{"n_layer": 13, "n_kv_head": 8, "d_mlp": 512, "attn_scale": 0.177, "bias": "none", "init_std_qkv": 0.0268, "seq_len": 512, "doc_mask": true, "steps": 8192, "dataset": "wikipedia_en"}
MLP neurons of a small language model. Each row is named by its layer, matrix (gate and up: input weights; down: output weights) and neuron, and shows model dimensions 16-143. Each number is 500 + 40 x the weight over its row's rms, rounded and kept within 0 to 999. Numbers have three digits each. A neuron's up and down rows have the sign that makes its largest values positive.
After each neuron's rows, "fires on" lists the tokens most often at its 100 highest values on Wikipedia text that the model never trained on.

L8.gate467:525532558513494532479491483427478468439480473488526488478592534501563503540478497417491495489469506512538508521544495526531504474535525561496546524472542526442447552477474527546467561458524507534528469525517497618484500502423556461471511529532487483525568532478491465484459485526445566523510436535474495500519550510454524598506479538486500468507504488434497574559452571465521470506489
L8.up467:443516484500519512461410513504532491456548497586514488499535511538559519530504442484439505510516421432547560429531529454514533548494455498519467425507461459495456525540481424515517524465570562518430449493497471496452488459530517503492431516468430480453607450541493488451517537498475442452513529482528517556532519457488512516456526545507540531518451580427484487525461516476459485504520
L8.down467:461517529504547592557535509448498467509471528483496462493501507453526585421512512469507519506500538479527502492496414452513560454524486510517529480517496471494507463519492483535517588484504492574529524454465502528472501500471513380502450536488539517544526522509512447507454458524455482515486527491507504484454444498560460454557544461526372501537498517466401499525556406590513560529546
fires on: "9", "5", "2", "4", "0"

L6.gate236:493438457565471502537451457519523553484473534567464532457497512537428465495519486431504535516502477440576454567522551543487501523500506523529531527499484532516499501492544534530516505493449525493515450595521564500488472474440476522456456475498467411524522547496453447532552569574461471532486498571491502468478528518517529458478559527501493526409464552585469526542512506552581513503596
L6.up236:531465466559459520514515522566513489458474586538467517480498437555406491502448535467542509512559491490618504489506468524497517499512436492557494556532446512510508487476510538469547505468425514547505492527532572499490487425484447548413460406489474454429590538508474528573465560599467509527485504512473461539460523517475527519484552457454460531483519483542459531510507521523615519427477
L6.down236:515488490451472427490505457485583491491468467519532468505528501538496447490486538514520501508573484446505603432473557477555498540466470470551544507523507553470464522496544522505516557465514559477500528396497565548478476486523483497431544528479378455442501527480522585529446500516458524506543558463513405476506502442478462536515522522565504597506574413453526481492517519486551537502603
fires on: ".", "N "

L8.gate285:426520538566519421501497554509492562499472544543539509496509593516445499486597519498436542478492493462472546503527548551434505573466566508505500510469548517571493523436502378519510481483505478567535468488493528435501460531490503541503478474513501551441470491533503509560556395493515494476543499523523475541488509497549537415487478518530456427547471574501586494429459468471551526442478
L8.up285:493502518481507493438542515500499445464465552522474450502533525491558467541535499509515608498491529499510438536458493521452455525523494484477553471440559562432430453470549507478436466573469507571480545479531399525452518469488496582475551532502470493553583476508441497513475501536433493516524426510425477534445499534497520524544519523538485441526500549440536470525624477527417486601506
L8.down285:540462501525611485524498517560493478581488443471508484513501547413423454462517511593492489500502525512494503548503438528433510641501544498525524485497547455558516479435492506572524503497527467508543516481502443407478513526504448493502535517488486527509474485451493521470545496521516461517474448532605538571552457472503441475506458439411532500526465520521486513507493487521537478520545
fires on: ", ", "; ", "\n\n", "began ", ". ", "until "

L3.gate122:441497579454491539465480532496496559548492492500504501472496511463457508547511521489472480551512452538522530548503519453441497574452467565605547440502544582509483494491490475539512586458426487492545486490501547473501594501478451485447522444603571451431423516448531449510432529489509531505415487503490503470512516480531521482514508546503549500491450434435500514517480433454645474448539
L3.up122:565476526474522560504560518548591488502411456435546545605460510448539561481599554504502460503493473454478477526499570412536510486440511463541565468482479481441531498561529499559501522497524540507544440423532505541436507482472476542484527561514501516535522467503522529504559474525459535464485555517489518461510528456447462577525579506523528512585503537464496499460512445491587507445566
L3.down122:488480513515511467523543499526496576460527516494464535462441548470529499488530519556496471496531459549473479501506478460477469492539583476518465570485395519502502485428539464429457569512472510448439493472502470539573559532500452564489506494516548534491541444473514510485522491509441513565511531546506554479546486499429481495496509505473477503536487487527486517475442518430568477452498
fires on: ". ", "ig", "|---|---|---|---", "). ", "ul"

L6.gate419:465516492530610548431557526573558496511493570518518569522542543510456463479407520473476477476573438512514486573510545581508536464464509556514503553500470493485421501455519527530505520432499573575495565454545514570473493484546464514514482447502493507483564536477500440548496527513443534512494491491521522495404511560518550564494529516568453571483510511493470550495579476476533467462568
L6.up419:544483530541579508495511483489480490493440540536520518476572490556489498496459416460445508593483455549452573403539485535498483472490576510531510569547505445511562430473511469438437502526484577541478524504460526541471483496485499514486462544447448506523569533508471527551520497522528490454420495530521538521429514568566536600436539504509491514509485506534490443457544472483458534423530
L6.down419:484515503473457504495549497520564515547530466598509448500473471475449505501523486483555562482535435476525508478485481463474491518505532490440494464532498510478457631448486504471533463547509466433437505509500516533502526520441465473504517472489475501467514524565537516545480477535470523549459550456544569502493420550568538439544638522525529601514503486459515508538536429571553538475599
fires on: ".", "ai"

L6.gate60:437504503502593539473512525485449484565505524504540521541545566505534509520537498445454455479409549486530461520521547536456516575491467534578514564479493510529444500502529519589536508522580583479547423539537561496592487499510492514510440485529523500586509490429541434448529502469511440521557474575556493514527495507457555482539500519540531577510504497453478514514512497459488517525510
L6.up60:438496529377522503525532434554497493584417471471530484501449548479574553496613498524474490470477573475519469472557508548471463522511523529557513537474448520509456442540477476588545453566558537502515474502528529457498493496558534518497478517489482545565467477472541484463469537418497462515571512530518485500465488459518550470523503470483572482550471525425503524504547548460491464545469
L6.down60:503549549459505549523425526477493541458467516557520445512514515521477506469566479469455465476531510539490508521482504511471478522504525496500523529501523502555479535476509510546534437498538472465632528443537499543465497552499465531427464478537449514500558531509547470480563508505496490536481492434556545520538322494476497529515488453541502469485561482423456572528582467471456486500543
fires on: ". ", "\n", "\n\n", "- ", "\". "

L6.gate318:457525477463462512563466500507477464534504528495535506422532520576495502486501561447490534489537407473495558515495533529460495565491461585523532554586484546557501521430509515535469517449578461486507451507498537490410537482521535593435478461591475520499541563567483534492419540545478496405452527534527497499441536459516546485442470571487427495521500495507476428533532513438544525470540
L6.up318:457536398508553483549557418476507473494451530516514551512529600562449510483552506484528494485527413432507493545462537527516503504557466581499492494496491526521513528458492482503464486447517465495524454472473487485403490533476526544514522533519471543558551489550454520526530486540497540419444499497546430558471553531467482524453502614522521445458510470505494381505504499463513524502534
L6.down318:468473521510527504495493486483545488544462533540510476508488509468525466512485484510520517515512501599431524405507511406525538441502555443550472428464473530485539533568524434464506531572522529461472544469559436534505542542477561468467539493547481459570435507549538521500515469489488497509511475553518614492523418484539524439502558523513570533554472522490523489493542465468515513474494
fires on: ".", ",", "9", "6", "3", "5"

L6.gate311:540447499532566501455549470544444592559522484476452474474521563523487538550447508470463432471444476416599492522529556510545542438501480488534527473552434506521519460478565399593526536539527499592544457468481544452578502419471494506488490538505523580486524533511425535439503490510505493471564495510504475456505496508505565554529570511582532475535528484473517492463531478528596537449502
L6.up311:508537486517586520478454529526466491533485453473544535478535499475518448496523613534531499433459450481515441554519506560544472464487528495513550538482491480514514448575615536457549544477488483516537396493467519476513454519478565567424528550530519494478422523578530503507479545507514468525448473541548507532468496490495498551574522477561458493362477524476451511492476423473579551503497
L6.down311:546482490441462520485506515519485484453458490454463430470486457527464507549543440400506489550561503527571478449549528483483503467421470449564558491517413484447483463496464481415484486505517478499503496443514419530553446501442503560488420535532542548540505512464446526503456550507461490479534505525448497485501486491529425493520522516580503466560542526492485525499477535457488541514498
fires on: "- ", ". ", "==="

L3.gate360:508438486524528534462490511497499486551499451529547493495520584516497484572575423481543448446543400482504467503545533491498487468481510575544571495508534528528471496453524480552473543514482486440520467512473530506530406440468525457510519524506545423470463516565606529543489495479533450529495500465502549536551498501402478526534542629482519484538513477497500482495475525469485471502477
L3.up360:521527464472497497504495542447540530481543444594534522532519529526572530534539488440544522509556411438566552470511497519483476530442467561485491453470549459504470459461477485546417487519510481465493494451477479512563444484409529474502571525455499421474483536543523500502516532511506477517501566533494589524444473503436530473571556579482467517553518446539524439545532512420437449532474
L3.down360:469531431525427473460583499471462457434527421467452491570515553511488488492524528540516545512542430508505525503483465482526472495503463568538455571535531599476493445452521422460484453476511502455443450519514462519404506550441501433414501559519458461537542490548486589530537481481491593484520516510476506521497453465437530559516539495459538487528520485490523504485559530437434509562567
fires on: "9", "8", "7", "6", "0", "5"

L3.gate334:470513542529470518487496511518507546526437514463518513481442509509504461615503492452489500452562471503496522513513568592422464505521507521515487537551462460458489458455482453484507580515512499471544531441508523551515470542408517504488549414458506487457482499534564558564560504501555525433518555480571497496509492507433526532583510563550542502515462491499482455500474501440560529455533
L3.up334:472469537513502523485476529552519530499502466468552431522410528528527524558517541527457508526465537526414575521502550552515474613511453444500495532510516469454469470477463502519582501564469481513535549432527500453467449526448474586462488482490474500447537502553527578629570518549467527490512483510483489483558441500520558524562482517523550470558394532472501500467513449509496593484556
L3.down334:425510432494491506498502455491513503472509507580458540587494521491532405551525456490487550453568479547536533530490515437554446469504573576497419458519543470488496532423596453475530450498517440511500496536467474464463452532445550484476513523474450551459486578530481545467477495493450483517549554446501469570456473533473507431538552512484529549487520480532551500527538495499491499487507
fires on: ".", "7", "6", "70"

L10.gate38:502503529595453550467510530543551541462540491512502510573525520579508436418539471465547528571614489486552488542520477522512517497501515466489446532486523508514543555539576433491475463520517467474544526475487510478497484550519489443484535460457503515535570463512520522568480476488487475508490481533550482500527530443560429518539543502509529538508493526498493377475495510452457546475513
L10.up38:503506500477443566514501461552559508445475521481510476572490508528559447493581562452524504525505548431543459465555493506445538457521508546484464521521518489456480514480531455496492443554515492518535530470503486505539504548478476435496521479394509476563500483555506502504521432489470505505517442510502471473509536446525497499509538463495475504485542579499507397385480502498487535429528
L10.down38:557538417493538504527497513498499484537508535488443466493499506510498554475415495540511466530491468551455550516501416537515475481527485468553494517551509500489513483488473567482500481496507473499507533523532532517454493480480488481511543517617385497480481491445533528546458535479505504502483523570351568542531577506456563461483483540472472467448526484501505516540433550511527503559527
fires on: "0", "2", "1", "y", "5", "==="

L6.gate19:449488479499540489477523512490481519509531513496506479497507578491508584514526506468493464512446536445527456521514571521458525561512556524542581546482533470475494525490559498515564545534537591482521409521506494483533498459482520569499485578562509495617493465545507516471523515547455453532460489633576505518540527504501481528492547438674506506593538505484515542463487465508564502499558
L6.up19:488520433495511511476537473491530490447570477444473495533479540422473650504547541587460492515532563450470515545532541497472493552561528522544548483499529486519487565496535504508507518522501544472508362506531431479539556501491495575505509599502544435541483413544493524464506473503451479530470491547448529521519484482476422500513465424572503512560543464471530530507470453495529453490535
L6.down19:460524504483440480537517505450457470473565463483474448531485490506488476487502487462472479495534485453515505491500561536432497522460503436512524489512472575549558497588493492481548552574514463499510472466551402492528489471496463585537485545477517454505543471455521531472547523515490476549469483485418479556577498542452422491542462526499553547491529445607487548486555469446500492493481
fires on: "- ", "| ", "called ", ": ", "). ", ". "

L3.gate262:470501493551593508422481501545490449543512546480516478511547521531458499507493520473483529525477439492505495584474555500464496528520553436481480511573491560503451456477533461488547579507516544447552495526438528511525616541485517451513434549586560456448475456510446510484572512536508413473513553465511535554531504389521459449503516519487528541521448443508515524434536461543564490502483
L3.up262:427487491551530494413470481594520465529549583555461509460529521506468519512510502487473516509503429533461477494539540454470462542474565486483490527556474474494466485539478495471563589559499513482533499522487516480499597502522500455504425542539514528480488519499470466497528467550509472515459579505553528531519498450498433488508518514453482518527468478459503538519581456486512425500480
L3.down262:510511517574494505572551459464545562464417480466521474548476519496483515486475500513512528496606587500465457544537393487525480534447420486497533469467466471508481538451544565508495565482541468499494468506458515503571614521465439531472489410459428542485509431512482495507526479530438561562450516471428463460543472511499525541490490511470431509457491507498476493535516524531561506476538
fires on: "en", "on", "on ", "le", "0 "

L10.gate428:513440465444514537498545538576499472533541519458535501433590545494453478530495468430494445505497515448602487484459439559489491527529497547533584477489576571489569547447545494553398566520504621531478447567502508448514498502503526473521437544508480493593504528454498473466493511462476494475493514497498496456441483516491480508484525576520534482534489464461441516515528454560539439365521
L10.up428:505436532483525528478554585632498482595557544542524492440518523407521475501508491468461490507447491453580519437459458553434489457553513523548485435542518443457496518448523496515463538484495505547456526505510526481475480507546505552506416592503567533577431529458492502486560513498495531522449474529478535519505450567479487555485505489498468396508537489391550505517514505546556466391503
L10.down428:491500427549503481503518529522453481445438496516449524546472477518540490499445480419469498509487480508478539467507561454520563558534472489516514467478457502516485550547471478503471472518517525504568509475479403565595485460437491501448534529508526487478549506357557469509489514523522455535483464542348521498536392498502479435501550485521549462473466523496474491500532495531501495534556
fires on: ": ", "- ", "| ", "===", "= "

L8.gate284:495511462556465530513524488524435481463503536531522489462524542471585439562527524457516480478505524481570452503547508507481505504493508538518517455451524484530458503501557486535476477532504459638552461476583518545464560531499520442548453598536462465483556522470495477452451453485451552558546443552431499468540551564502484469523550505520503476544409566510518496465439495506499456543518
L8.up284:541530540511501499524515537510461528447510564502502487580526469569568458500520522439464536423472502495560487491478477504481483520572550475499534519488585487516478523486587441545515488490496503561528497429484480504515477509459578466475604503458449429480511570498550496418473488546499434503540473521465542404451491556481564512519524588474467500529502540494460463476464503503478520481488
L8.down284:514502458497499576511488499484482471488525519522536478535538501518526433479454454455607526560497602526568573424532556426559556503523527540564490459483488436497498352475483487500529521498495539418541535543480529470466520500453482437509454528534485476448550475516483566515519535465443504523415551535492543581519526481495531526444474507382477525537464573437496469450509451526532508548505
fires on: "0", "5", "3", "8", "2", "4"